{"num_hidden_layers": 26, "hidden_size": 192, "num_attention_heads": 4, "num_key_value_heads": 4, "head_dim": 64, "intermediate_size": 384, "vocab_size": 1624, "hidden_act": "swiglu", "norm": "rmsnorm", "norm_place": "pre", "norm_eps": 1e-05, "positions": "rope", "rope_theta": 10000.0, "rope_fraction": 1.0, "qk_norm": false, "attn_scale": 0.125, "bias": "none", "tie_word_embeddings": true, "parallel_block": false, "init": "normal", "init_std_qkv": 0.0353, "init_std_o": 0.00424, "init_std_up": 0.0353, "init_std_down": 0.00346, "init_out_by_depth": true, "optimizer": "muon_variant", "learning_rate": 0.0102, "lr_mult_o": 1.5, "lr_head": 0.00546, "max_grad_norm": 1.0, "warmup_steps": 200, "schedule": "wsd", "decay_fraction": 0.517, "decay_shape": "linear", "final_lr_fraction": 0.1, "batch_tokens": 32768, "max_seq_len": 1024, "doc_mask": true, "train_tokens": 171500000, "max_steps": 5234, "dataset": "wikipedia_en"}
MLP neurons of a small language model. Each row is named by its layer, matrix (gate and up: input weights) and neuron, and shows model dimensions 16-111. Each number is 500 + 50 x the weight over its row's rms, rounded and kept within 0 to 999. Numbers have three digits each. A neuron's up and down rows have the sign that makes its largest values positive.
Before each neuron's rows, "fires on" lists the tokens most often at its 100 highest values on Wikipedia text that the model never trained on.

fires on: "-", "el", "vel", "or", " March", " September"
L13.gate295:540532514537481430477451509580530477473457485491461546486514389527472467531522523526483498555458486490399518475528504463523422486492542513571574527569466464516525596489463603453510532487454501482487493471531474476470445560535564517456523458406490533570514498568475459453525497585523520446
L13.up295:541498503509547555507457592589529420524518419511473471477511522389566471485498487471558416572469488520431516519509619456545539503515463506561507532537468497440423567472572565482422459471592507487539485491492610522588502549420458520485517515498444523545534553545578468583506484514496509385

fires on: "m", "l", "ar", "are", "ose"
L12.gate345:577510560496597510528449532502538498453523484516594482451543454520567562446434494439526441499579478404515553517504507447485495540434458456495494512535658490493485500519670506506481526468469515467428566572551514586566400470462542429462476543496501478452580526505570508556499525497402506442
L12.up345:525493497522529428484449458517463527450463563571473443514418497467472445429582574497482541524487522499508468530535534558487516546472538524375573527561569515547509488474583470460529467562441475559489510547524509511452514509551543387503435544474440494578584398461518459502554498557522454495

fires on: "s", "ith", " there", "re", "at", "ts"
L23.gate241:524514515476524473495478530426526467436564428434476553492492511431547537452539496544556523471525468468462578546524445434469476534547428480432548553479433538491510527485463457533438582553555421470483403459489555538532531562550627509421489578514493498503543489488553434497481509496473385424
L23.up241:509517494400512500496396504474583527471435533455440452559455528507470479502548491451528562481506508498443531436471421517435551531481466523465584524567481474464452476595537500540566423441537487503514478567411517517605496559428470486515498499521512482614414514534550520474555453484525537444

fires on: "ing", "s", "e", "ed", "es"
L13.gate260:502517365527495601482396478511514474615520495498466530476509524419466497474513382493526521481448542492495500505540464508451440485504585620615490528592585462487458494431516575517455429479464517417498561429503564490476500483592470544505556463556504459512486512480503561402430450513566543536
L13.up260:528536386482461434469500543516480488469462526457520540472539543491491492455500480531508543537419497459529546421568380513479439534530459521520530527563588502455516489366465548461570453504493415509437574502520537456588486463528447526543401510461562470453471413510582577432452520530411492564

fires on: "oin", "ition", "ron", "ent", "pt", "in"
L16.gate195:582407531554472450472468533484555511539561505454516428511470457487566546445455461565612512444548500495469544487554502448578498422540428543508435502525512537472562533453555461457529661527523498546462574494480415457454466505555609531560513584462447552544537451378515529510521401452358519487
L16.up195:510527423487502426468409492548529568393531456498520561535548522446433549521519485635581406535527535449499497498602415517463593462530520483502539546501463501523522563500497348543557482478569583451542556529505414503447539568484436428584482561579484538551507467562463573563436501555549495451

fires on: "ur"
L6.gate130:503446512382493467450608431519475466477467547523587522454557428501500564498481493522600552498423455470435554562454455502523516554509537501572532511559496536544478519502481521649397539450555482511449457417621521437512515475605480499486608480464471606428501469559503499483503548513582488583
L6.up130:455473504440438486474531482478441505449515483552540490436572433458537551528447557565494473489502447458489562486522454499518469464557521500545511510449416482493504494446433485537413536434497489420492576501660509550480435548541476419520544384572570557467597418470528396482539472547589545583

fires on: ".", "m", "ut", "un", " un", "j"
L14.gate302:518519484533450447492463634557516509588513555576505615529440480517529468443511482479551576421408531425564537516534596560437499522483419571503514571513519409459454470554568558560491485502470506497482522502529472567528570459501549484511433571450581464457508514423515541569597501519495518461
L14.up302:462505494467417428410521386442460444395582544537523511519491465501512531470458552564491509505447411461553493456450643495478512464487446502365469485523458527537492407513623486476561511475477552514446530535474559532488513454510437506533488474575446494497507505502436423417629479467541440388

fires on: " /", "el", "ud", "ing", "il", "ob"
L9.gate279:510606500487503430504509595498542453457631486508444611526502506557550564614450534547509552487490431479576554539566525502564539527452479418504545569540486566578489550516502570466547527531500535525526517532488481585444452475471497427470521499575446525485567533541447471400440523527421533524
L9.up279:502503535529456516490483433512522472526525455560510514479535498448588471541555487561493528513607561456512590573494607497541570524536487486470482555519423515547379455493417472450502443563506465491405512436532559570554570564400492520539450531517426499485433538476521476461395446448468530517

fires on: "ce", "m", "h", "qu", "t"
L8.gate187:553430456510488478477531539473566470410462496517463489529424488507523560464411459540437569406455531489481538453531499472609487561457447528541476596627499407501517524536605520507537477545574482442521385515441474478419509472419409583435527421532520460400466517550545542532481500450591536592
L8.up187:506473492515388516400551529475573506490398597482448457508489504517514439479423412486429534427427470528522520461467414489564421542548480569493472481639506390526474490554474549510557501477572545534541463481492517561535472575461438521509492443552477581563365531534408473470680627497534521555

fires on: " st", "t", " St"
L8.gate335:473424508462431511481448552495463435521536562497532468487521456494576561507521533516483540448556507443568515505533517478467462519509530428527491560482465531449542419548439553458481595463478577531470454473468480463470505460581421549426572543466532521571461508457535568465529484527502542550
L8.up335:445425495440403509500461544451448421547507445504487483552490510556524553539454555538489485450551520563515523480502542477519440545487457392489417491522494546498410526557453564437523517472482505494557563508539425559428492470523461563452544507445499491479436484498525608561533532477462522619

fires on: ")", "ers", " years", "es", "ies"
L6.gate170:476531429512429473502530428491414477508542433546431344433465475474537487551461430546560463503406542492563469408478456454434477470512443589545553439506550502444436371545443557413513522563491481591509523517455431475495531472421511557472516569483508462502487546546529446541487515525463421471
L6.up170:585570494441522449452467419500487495513497436543514435453437506488450545529539422513472463543494474404479526542427517450493585520490415548591546466580501415544483463546420475502427546593536471511438543585491435502567466526484515506409545524545442407424560506549580471630403464536478434574

fires on: " sh", " Sh"
L7.gate2:483420539558469604473474483502567549456459476519423478527517525561458500527520396522473497436647634530520472477489475421412504388496431481550504445500422421465474519521424445481454587569585488411565534465467508562406444535512441477491545489480483481455516498461537462472502476435574565497
L7.up2:530432560529482464476515453556613507501434625566368532478537420498483499570491475584468485488467560490455455558492490444501449492534641432452519527578447480545520507543455523531472548479467518488529569506509467532496469448454423513448545488433481482578508468496425485479547467459447443496

fires on: " s", "s", " S", "re", " ex", " im"
L23.gate109:554538530529455441434458543474506480443420469516573528504443484458594474549522548497441533472586478637553576481547493512457572535500431449558457486403573494491494500430531507467526521467505465426460504462481521508539573511598524519480467553497444523481615425469545456449435503532524490542
L23.up109:461428452448466620578396555454545584506479471531451407494472500517526411437508407516510506489503519441539394436444520490496481589403389516485474400538528405494456441563409604421511442477436483525479498521495537490511574471491476479434431502560490501529501490458503509370528510417538546578

fires on: " University", "m", " All", "ll", " stud", " mov"
L8.gate131:516540436493605462657494387527477572444559524620498442520503487500519513525513527519452453464563473520499506523590458550557493534420516365494499504449507426493479631519494492485473486496495458456524464535594546482435545539490495586532446546476485566522568447504550546465506525462485447503
L8.up131:533579481564499513579544499548417463461563579510400480388439528494482440445534482443542527510512524514449576422538521469526491557437536434480491601550499474492474606509576506459514443497556513469475536475568514530456550516497476507431485575496530517534456563505480521482561533588546482427

fires on: "ur", "ow"
L11.gate57:560453473428491475452514461507576533423472486623536544572511480527558492433520527479552445469526519465493503523458447437578486524554510535551526573582600507487471557565473458526547515488567492562476512447572465455468521449507531545570503565570485534450397496541491515507575470524502476494
L11.up57:513512567634481470507537484527426456532454477496435509488511572542495522547537515583553460512484496425520553442536453513485542557549503492522506471439498519499417545530495506505584574569462507462514506555511471540501480557463519400558443535549539531536550553529517488580560435485509574509

fires on: "es", " p", "s", " sc", " sp", "ets"
L21.gate349:437421502532555517403464541561501498529546546570507493458562504425464587570444420492448552522548495490555464592503455472481512535524566459560520598527617536488483579454503448467420582471526484466469576465516477438493497519512571523452511511460452405488510451450534510411482546402502509470
L21.up349:439604350530506475477495574512533485435457495520486486536581572595508526500565541527387594505419571470430495495512503569418495540570453527457520419442527386527506466450424569458495489453414530518507475433444532504494503451560482527438455493409523499566506502536519554452510577510494441512

fires on: "ro", "l", " St", "t", "h"
L6.gate275:499476521407412601560467523538564558510544591574573564532459462570531457538465506522575541400526548545583514488499487480467489534452485527412479575506606528473415468535508568583531424564548495447489435532444484534491474506507450610472525540501542647537480464551502490456482467495454485463
L6.up275:580407537529434533441457521428441419520508418468533494496511514559470471546479478446514508415520544509578430441523544500502527489476502467451464583612533554553431512553531480475533490435502449502382517593434446537449505449436457465500604480466439542523405497434462558456491487414424480550

fires on: " l", " includ", "id"
L22.gate168:499443555485453457473562514485457483476579532458491537472514504481469459464509434471446510582573504524449469600482501485501545481601494446553465365453453545567498498442574476591416587574494471503510459415506514525509470564410570413437432489511515504476560442534454441521490407492529460566
L22.up168:565464561524582495508485538495499450524473449490445465545491499463438503555334498443484538548509540509494475489496470566362475458523469595562480500510551518571494533503480450473527412422513553467446616510439430477500434512510544521499514490437534443462515497379546524423485477575571527463

fires on: "A", " a"
L4.gate192:487457558491522565500487625496491524498502538423497536495499453514524498411510425516492523465520468428492457591516579459443518502436522506460427498453500584619449532522442519499469447492501516469569458550508480431556476484524494538407503572532556518513534497486424484479487542563489481416
L4.up192:497487483513527523439527439476492448559512512529457491568582484450480467543455459426531460591438396466527466536484559540481369427591479567512520523565509472467499425515449428461477446507617463542521509529412396579485491462490512497453496451478425514549636515519665440535580498521425500593

fires on: "ran", " a", " all"
L2.gate309:595412576457420559496480490538533479534533515512440480550537524484500431454496488492462502500534483483502556433472412492448466528532485468507464518414445538400529599552498459500521475456550438550523528457448438460448637520453430465396587496493489585530538493517459518496556543601583501409
L2.up309:551384552447466547500469413571544459469477564481410539570618473482468428458458464509471532514490562479524520463474387469506453469544476452542468478455472561403572570520505447470503526457586456508493534508495462478402621495433456477401568477436527558497526494514545473493565506576593426481

fires on: "ud", "k", "il", "p", "st", " Sp"
L12.gate145:558506457506525447532511585572514585555582542543514593451452515429575517549532600541506425429544517403539469401432565496514521455523528507532468522478398521539510563534464532495502496471475573576517412524501599561492507477471495470385512530572556518503454560521559531486487547574522511516
L12.up145:576545457397500501419481548558514536479551556464522482517504429580610516587526408571501493572579533485481539521550481492440481513542493482492529462440381515566544427488468434476506447544543430487548527434534450441454484537466535587386579495403480509465446583509545480471518377511477544527

fires on: "st", " st"
L6.gate123:585446500458405543527431500516567450582562465407541478485494511520513609475482518501529412474543488538539597493458574537458535542441497495481548571439509536464452480563388478491449606491423528513473510456472528523423546521520512569358475508480517403444553488488541503501528546464465462530
L6.up123:523431503487427580510481571492536497649510517401495488485495520578509677427477532502549465462521467524530583453476547534446533634464467477497529535407455466548489548545429477517489580530470555487467510539491553554415520473492453539343435529431549437519492502476516490474519584543486500493

fires on: " per", "ov", "ad", "cc", " acc"
L11.gate353:450530460504516568570556459450528478486488535512541541494516451580537520499498493502532508483524504583556490419465584469549540586438448464467378446487474481416550509496491497433484677404553475414512448534530489604445464422480567473579459461485530567444522408533476533496511400517445494496
L11.up353:392484516430445518488580443477528577517516508515518471466419535464432491471482516498486559472528440627471540469529475558543471498529454478387426581474481446548464519467515520440495511518531470420502560496424472496440499428566503477551501520519505442467552475510452512483405605435446481443

fires on: "ary", " in", "y", "ial", "ce", "al"
L18.gate26:491516485421496473524464447479464492433505459527513561457563630516551499482511451556571455543569521525489522427463499487488459596494476505467485513551548406424536454459487451491594448536495593506623402535480484477556476507490563469554554504439597537451460534549485504563414525492534497536
L18.up26:597440504421465385493470530507527511494510509571467567487499573554437546528531500530491501559525498518536455479455592469516596523432537595544579550493531549509556473522472522467596435553537400507505578551474478554523566517444381497521435495546381456449459519425568411465501580471455478506

fires on: " loc", " are", "l", " fl", "cl", "m"
L23.gate287:644538538553493446529456537474485585439519521469490505514540438583483385471466538529504534498481498581480502445503509504549494499461415384525424436554510552423503432521487481526478512508618557396488531457482467480474494557543601571555624474558555524487482497479547508434418480432575548486
L23.up287:449499383503424508588476536426442473516562495520475479456542487519549495442561447558484552551553433493413463451554440457548477427480505511519486566572514477491451518506524507491446421489510515573473488506626489429470421531545532456589455475476421461525427439498503516578504485494539467594

fires on: "ur"
L9.gate10:471462560507454464437476539441520460582480587514585411503549462522537541607483509498529556562415494507492658464519405631453462525506483468561442535542471518504485527363490541493460521513453569476471494502538503466473489395546471463508457543481534543520569484458555422512511423389536376538
L9.up10:536445493557511493443484551517464449515464492553492428564642470461584566527628470500372470486453505411519466539429454521513472512465515451507479527419488547524565562440410554479449574435488473560504536516525512504422407480523505481464498445448424489457571530533535504453531503508462569507

fires on: "e", "ok", "on", "b", "ake", "ap"
L11.gate73:416448536468455463425527422395461488476439457464381518508531420551424497446531484580573543441447470489529544512572579514427546412547496511343524481513528445461623420525463467564537414414523458470499525514538540448514442445483574497476541540566434545536486501424503519526474471521526445436
L11.up73:484442512443571414477462498494447504520513507480513472468516568480441456544411513501490482469512527559498404418518589644540500489478441472521509466595466551561497500504462470524481619502547452487485463570497529435454589492519568502469362524483553432469480497508413440419473468390436591500

fires on: "ull", " All", "ill", "ell"
L4.gate53:509369445458542475446561521569465441505486542472471478544491541527457495499454508481431501450645431498538553464493529466539552474545479491494381470433482432501536527495531485498518528435531421483459484478564530495422558526540466554471607485435479528466547497495517497475500435559454496439
L4.up53:534464511398513478457412631457333546454539536465476365451493521488490513437508528476347473462485506487483450501562527524418602508501539505509526485515487495470514564513429509466449577496490538503411597473448450547490567575483472543493481557528511556510547516411501508434519445419551450412

fires on: " in", " under", " during", " at", "er", "uring"
L18.gate355:483376492459420437517511445546489504465475531456540525445528473503478491552435463593507426545514496479512480502573532509526567611510508519525463512635553497548558507496555457450494534503520597464497498569471531498471520517599595441440453487486471475566527505529498568489444509362626536524
L18.up355:537500572489523438478365365482557535565578448458533504451516492404558546504493474532483548488540419533477501541468518464586505523494389518527476578601554461474534501528465557498458480474488530448508451470410492472502489523571493426406472489461479526540362504481625444519395502513553475515

fires on: " un", " some", "un", "al", "rit"
L16.gate326:575430467493518431497498623494444440601605565500515444477512482517474446423557423419516460494527498533577610522452546551471546606450513581468489527517526450418462477451578579518489486490438441464476408592531442504553547436530546514474414484457569552434461532542506451481539526487463512475
L16.up326:461595453514545433448482510579521523494436580394530454435589539463453510525475484446472463520564450441482489537512510464425513467542465540496493466498515463552467500491469524413392443502447530577494517604521503499546508435464495494427392567473538440501604458459538472495584501448485585416

fires on: " pr", "is", " inter", "pr", "r", "m"
L12.gate114:493518510525480546558604534514577507485472406488548574475401429404482432542465550407489448527435465394485454497527421482441501430471515500524523444425583553451464461471548473437544582487472509477458409502547537585514503577489527424437454478437527582492571479492537491464545432657408496505
L12.up114:429575420532489452543522517479548468503630502543432559393467499399455353444516379414519497489478380507496417382445451476557563481565455478495484520432525501407498491486522541441582407495534557547474515574503449512581558477443598430540433498485491509464487515474509559508534458524416490514

fires on: " in", "ale", "als", "al", "r", "ip"
L7.gate42:493434531560527510524582476450409369540471386506490543491466539468539540457542433583530452551530412525464534515467478527505538504485451488440477505517540433523532371517464529456472522552517529524601555384516410506507526562518572422591411504574433465501521596484594498524556549497536471568
L7.up42:488460554527569498408434524477430481573522439584489541524505483459454481482567524520519511434525511547547457536493501569443502489421433599512531473492495522489504396590450506540587422517504555502500503548451487508584573555504545487444508475497456433542465503425445466454509537446536519567

fires on: "erv", " play", " work", "er", " has", "av"
L13.gate89:521516508462485480467509563412479511483462566582500482422568473489428372525593436575551504535473469475461498438429404487512475430446557527432523467434584518493472636472345500580464558601502585465477603514534541458471528511469456524480504547485504525470517524441483480428489497470496521456
L13.up89:528448499482581457459407557555471595497564483601511483473515533551441479523496515518481654448607456528498495474463511487470410482490579587484555490449471478481542406497566435414558485462545496539597465502549569456555578509516469453478449474522545467435554475547561437488431576503491548504

fires on: " play", " includ", " serv", " has", " such"
L4.gate100:480492554504510475498481533524464579536533561472456493474455434540383392452490585441496539544561485526521491433466448557512401471471567528503519409425543527491566540468479471549480453480477491498480493465603521434563469552524421584531449462444491475422504494513422482453417503506497538538
L4.up100:478450575551484471522556538560498549599515535500420441478444397491471444505483504457509540513504502486476421437497446461477422633495589435482557418438533534535580549466433479550476480507473503502490493519523519400493570452583419530518400515457536446447514480494478489468402494475466564510

fires on: " sh", "qu", "ch", "h", "sh", " Sh"
L8.gate307:553426603466479625475496443447601512465442503488438443481505484523517490563443524577455506475502497486542437440499520384532562486380506491554553559562487505529484572541383450478447493457664467424497430493546430556448473547530430495400464503523432497503526481461546484432559502497507504569
L8.up307:522416493541494494411512481443522485472432508514415519528515504501470407430506427544538555558509572496498543491531536486544379497539463576510485545527445606457441451434571570539524549569570566494448460534499427519495451506614423579511504523375517600575471462443415523474535471498459519568

fires on: ":", "ays", "s", "ay", "od"
L18.gate241:551523513585458534414560479461539580540444526462596484550437471517500527410462454581550498499466503462511505493455439488407514485400359572569599427470461458512508486560542455549564572481527505560559542522560518511511441486505516520503431415512465452562489550512479475457565485493544531487
L18.up241:447438493482429412401572462428585518383507471493438583545546597552673475444428585555501446481467518457435486499501501508485467498542602519532524528461593409503534472453477465455553553503512517480483468549537514540572536420518477467514506410447489497449486499441565499471399475523437569457

fires on: " over", "ver", " than", "ity", "born"
L8.gate138:496473554468568647485482559443507423481482405451466510567523644535502590547474469432503420548552482423433484532489519521476533509523443519535543438517480494479462530536598478536527508579462529508522512475433475510487537469493564504524424497492478486489501517436505501515515516497475469548
L8.up138:396451431484499583520519520573520450510441503438499482552476354508512445465570399449513480545532457504460556441455580400579586501497475471602466448537440444482528557479396487470436511523544544391492537497493481404461511483439429515489453445434526524508492518462517404550600521437516469597

fires on: "s", "ies", "es", "ers"
L19.gate375:562491459604530498440450505460536514477546486517538423505490500524498518612459482492486483390379529466564525461439442480396529550534466429461454456605560500530381424533517500527522496469482543453496560429454486543544568477473511477508558450431489456552443449495464468503534416382426497488
L19.up375:488510500508558527415476383491449482498450395571511532558495442490474545477380461490500528463613513458550464439577478565487509549505502484503442591561617602529512438501530452395463526542455465494568546570450437520532521619517525581481467500459460448436465511479519523529431439515502409570

fires on: "es", "z", "a", "h", "m", "ch"
L8.gate71:465476539534541499604497493543542492477536369478494369467460558480484472455562460546477576536567464532544499538483486528412539527536477595488455502398514482575410604525378511451455578546541526499449441555455562518471443559388523486556541553557494475505488560493474518561597471478455433499
L8.up71:451481562512466553576504539595463567513463511568517561607442471485422450460473407432512533455520677495533482543534518455339564500507521552604521462559521432490516509521434499466550552513521509477373614514503481522512547519539484492527540507490519557468515507543397559556465506450430421531

fires on: " pr", " Pr", "pr"
L8.gate185:514492456484437516514555425523604461453522538499473482459488560472463563471576533431599511483484500545481435477435454466478517428550503493496533577426532487550460405489511489432478612526558562502526429530486468441544499524471548540524419511436471586460518519534543532483455362475539523442
L8.up185:550488423485443518598483452498512476491613467499504577399477482418447420402559524472554495528504565508431524498488457513507603491538535475557596503546555501480449546573459535470521535544458556515418510463452482562520438479553521403458490483460465508515539497493538434483497449596492526416

fires on: "y", "le", "s", "e", "es", "er"
L11.gate349:555532397436525606468529546482496515537453509487514580543492487540533512463508516509628446530406518513471528530532469540469527573558495548640446494550580499458585514440558553499436493447617422421436469519567456403506504385590456505524484446497513501485490519500560569548504456496556525526
L11.up349:476534410529515545473520524464504483551456517454495469514488363539418501436510572590407448511383481507535510581481459486379508510439411545491486513474449511496533473521564457497546525559520464384471487529497541454634563514501506508467513508525506523405420510495585540501438489578441508587

fires on: " e", "arly", " more", "E"
L4.gate187:447438508485441520442501505579559529447540521505468575470401499569537510491604541446606478518521486444489566455457499510459450527441491524458575469518506498483431511420576598479471528552507529487459536470535506479463580507503469499564574536570425467468542584542565470310472461477590470507
L4.up187:482464614478405490481474538579549496509525503554532514504441527514512517588591558548495529549484439435509523481521405468466494586384527505493510457466540419579481422559570524511501552519497444502534433455514504527455545501494472528523558539542510464486554516490530486403501538568551559513

fires on: "B", " Eng", " B", "P", " L", "id"
L22.gate257:475453537455493511537557480533479489479557466501555512557518453474561492433545522466447551461570522532417471533542437439451429549417492455479424496411618493478464470601518402573438531555434452462483521439502500551565567491426587510518479513586519578459456597487492509534502435518588428531
L22.up257:532367388554567570561466469514490409536526473567436511511447524427543485501424500531524483484446519419483500508509429468508486394468388432520454532449529517488453400526500480488477528392490523547554495615543544449560549545521568595529489434505503455478487503558525535444534452557597492526

fires on: "u", "i", "ut", "id", "p"
L13.gate363:502461529544477554513495454570601493479576502460620494513488520482521502530548506516467603528521515469478357521451429414534533460494496536487483471501539418575554545369553542498365467429593512447454506509508493540467583478479532537533497503435475500475437468490457440524567491358486540538
L13.up363:487378485510470467468468532481511444521441442457500497516566623536488445573509522448469596503509512528506413549470491486487409437419533556495523408734531458589540628543460520495407393475495483432475512477513517431447517502538438551527484497466538384514427511427456493540395463570483591461

fires on: "ull", " All", "ll", " would"
L2.gate285:539425504430632526453490585479452451566568507466462416500484484496554543550493541457441554444578504437436484552542497461481648537522501482455510517446569477530529498496450517464450471487537525311458470473529410602419439450471510474472490450561485581544445541520520537418468496544576497532
L2.up285:499477474375544473469582502393446474520500517504399408500499510482459493530397480480443371572553510468497468450561507586520441491557478560519600546495574496512495528534541493451482469490456437538421533494475637524597570497517440549454514550561532491563580527487581469499426522520447528424

fires on: " W", "W", "t", " St"
L7.gate109:391462508460491530527424534470493469534547470444490383531501454586551546529457535483489494544474543538520536495497465496481474537512480476480531538546371482517513503540497510389435535460448517463378460445505480495447460498493391577442421533424446458511450473552512444628507475437362603537
L7.up109:392560553357495548493529493481510461504569459450531478550520556601561581542417548520464438510506497472504564484476508488462487460568490434512570572506452479415460489488458479403411428443437485486444438459556562608485404521470423565458512494522455562457514507530530512591482528458401634579

fires on: " over", "ing", "ver", "ain", "oin"
L8.gate157:451447490494556544552458437508498461466532497413545564476452522622565518530485494537499540614601489486469537513578512501450505543517504554585513458485549529510507537504522517455549477609436576483541521533396545413468539531500492540598483522508415453659471451543539498535483594464503460522
L8.up157:513513553479535579529477490449487460455578487474490467546528433491562512432563510542510480542521437508503558555478477516536574592445540430570430399502505510464487499485495547475454495549486526494527483488521581353622557489503533337483512450530545501599578462486533530530427503450489452450

fires on: " In", " L", " A", " l", " a", "al"
L23.gate20:483451523470486424417600542531507481499513536480524480436506617595562471416483511510509559481486472522463498519429533511534542460467468516480480397501527503358485595517502439498567475519553549492503577450575481547478480600499565442469589558655506450528598489560444498452445562442551519553
L23.up20:568497547563508470458578466564484417517469435453435512546488486470481546511377489405536493623471544521506461508507502505533456489445556422503502470457499499535399566456486392442462475491429535490518480521431444559451582474511505567563419489508637546558582525546544615453517525461509528558

fires on: "or", "arly", " of", "ther", " more", " Gen"
L7.gate24:518444541495459409467497567496503474497584438485421579574462493593561633477528511482479551477561523487563487437454547479383435558452472504564523440475464535515493531417482552521391526460482506511549503537468401535571546486470525560492577518616452478550486428544518510552470470485558487416
L7.up24:543433511556370446497528510504478535486493481562500571537469535472520492531558553466455558489596507411526574490446485495584438581458548490496386511479498556512490549389574520426480502556519396543612534539496415509505502549502410531492506518487492524472583484577499467527415515546633544470

fires on: "an", " man", "on", "ang", "e"
L12.gate27:391483493467436477507552461471557545470470520515481531487543409518583470413466419478556498414445477471598461416643534507467444558471505498430510567534544453502545497540496457471515482548469526391507391513521475515554454452532478516452606442521401531538522503477440493545495478373471460450
L12.up27:514488519576520585466531606448469575514375479475501472494564510504467481557503479555503472470503445487497437465532539510525502529531500541440530483429517498504447488564467416530518512423556528565464476497538583478517475511435534446509513422438602486493510474501346484606530471415526474555

fires on: "ical", "ear", "igh", "id", "ual", "ro"
L9.gate381:509539554479466572491487516538532502499490517402485517565487438491521576409586531476519589579507470490480491577516452473470548508576428455554559549531511432628471473441499505538511534440523521549525488489517467450474458618466488423396397445503477507535444353465467435445527472572601588515
L9.up381:529493494478538393586439421455449546540551511492493437488514462554408484576458552434578516453514453501500496501535579570506508520460507491506470487445514506529460520517434420514485448597481400463527467441526505436535482500546506553488477572433553531456555463561546483438504432559542516488

fires on: " a"
L2.gate353:556535514520515665503524458517427496535417518458557582482525481452509455492406497458489498533466426491521489427474528471459439486485532533501508524496543547501519572532494431507552511394569464469523533533383476472465524448427505414472577451549432518523638545619424540448612532532485526475
L2.up353:522555520486486632445533449518459462502442404395554518509509487492511481433430492429473556513517481479585468418438566491463409524526591539492478536535477522470556501543403384503494479363569551529468493530366498514445521406473548469432562484538509468544594505525435520498625578511464489504

fires on: " made", "ed", "ake", "ing", "es", "te"
L15.gate104:487510506481517524548499497570458434559479480519489462526525464490428631474555488420525518507571374482534455508489461482498427500583511469531443539611540560474396527450477543551501485529478474492483583437397491486499560409544431505540455466541524484464540514514506600478488503511527549434
L15.up104:634522505529451517545428408484479510461467558472468530521557495461480565545539517525460434511512414408434525535557509524552467543555483440477595558627586536469529514520472513599513529542442508502528595471416549412590541442499481548498491472589569488512372472470510576391458486586589556539

fires on: "ay", " can", " prov", " fl", "ann", " loc"
L7.gate64:505552488455445592560480467485487512641409551568447541518555540500518516543493503497559546522436534449492507431535432457438474525449482485470542461547517499501500490615518469520547538540580550460501515526530482545428428452487608552566514523481563535500469563461576519512406529539455496506
L7.up64:480504483478377573494477596481563449472511537479446532429494533518420474483496460624515537544470511455469489505639537500475459514491444461448515608489551574534428530511569460479426522507711514420394483481487482460421459471620556469521519473574457570514530510498519493516506523528528563558

fires on: " years", "ays", "k", "s", "e", "a"
L20.gate147:520559455499532371446490540554524514551568459439618500461446524604497499530478422535561605443551465455493534552423502466439501463548513466580585450545444473577581436494560483507568450473513468511443547514475446548406460512604525583477548506493443483541563477502509535529503402498546484585
L20.up147:516545512396554500528462433490589493406410470465497540593542537538565415539510406484528385407549494385493391550451476437450469501474472590478540447510502409471549474458488510547514490488434525428523418471524526520437393461431450513451494532483455477424564551440507513513432498490458473569

fires on: " acc", "cc", "ri", "ite", "t"
L6.gate64:583519396538517443536535392375532480541502473514561617448467556487497562482507506563507553491545495540578523387498476479388610509515565497463483494496490562480450508502554427547456526432613566532469469516556457547555508400530501622562483539509563579531494431510484542548591441515544505449
L6.up64:493429536566542458533419533414458537429428470475487553550475490539462568414491555486433490515594389512479488508416512517433488498519497531504444498551565369552445520511570451595552485432534466468513505592535462490476540426582474505496474504561470531459563501528497490484463578499474529493

fires on: " March", " September", " October", "ix", " August", " Con"
L9.gate362:513475501508495512483492459478489460505535478588484456493524360415424513526607485530541461498577493443517529545494415489525475392535496425481500459533524460524514502490427523552473544476484361432437513404473516456382508493597522546513528447480447449656551461443475428457491476497468516415
L9.up362:564537435419526595538615528529505547478510475553474525443532507332447464500485492536522577621487528560483503490415504546560425548402550566552566491594464439489513523452488543487509498482519512543549440510493542545506518536566483418533489429506447509529482524521547512433454599495419506507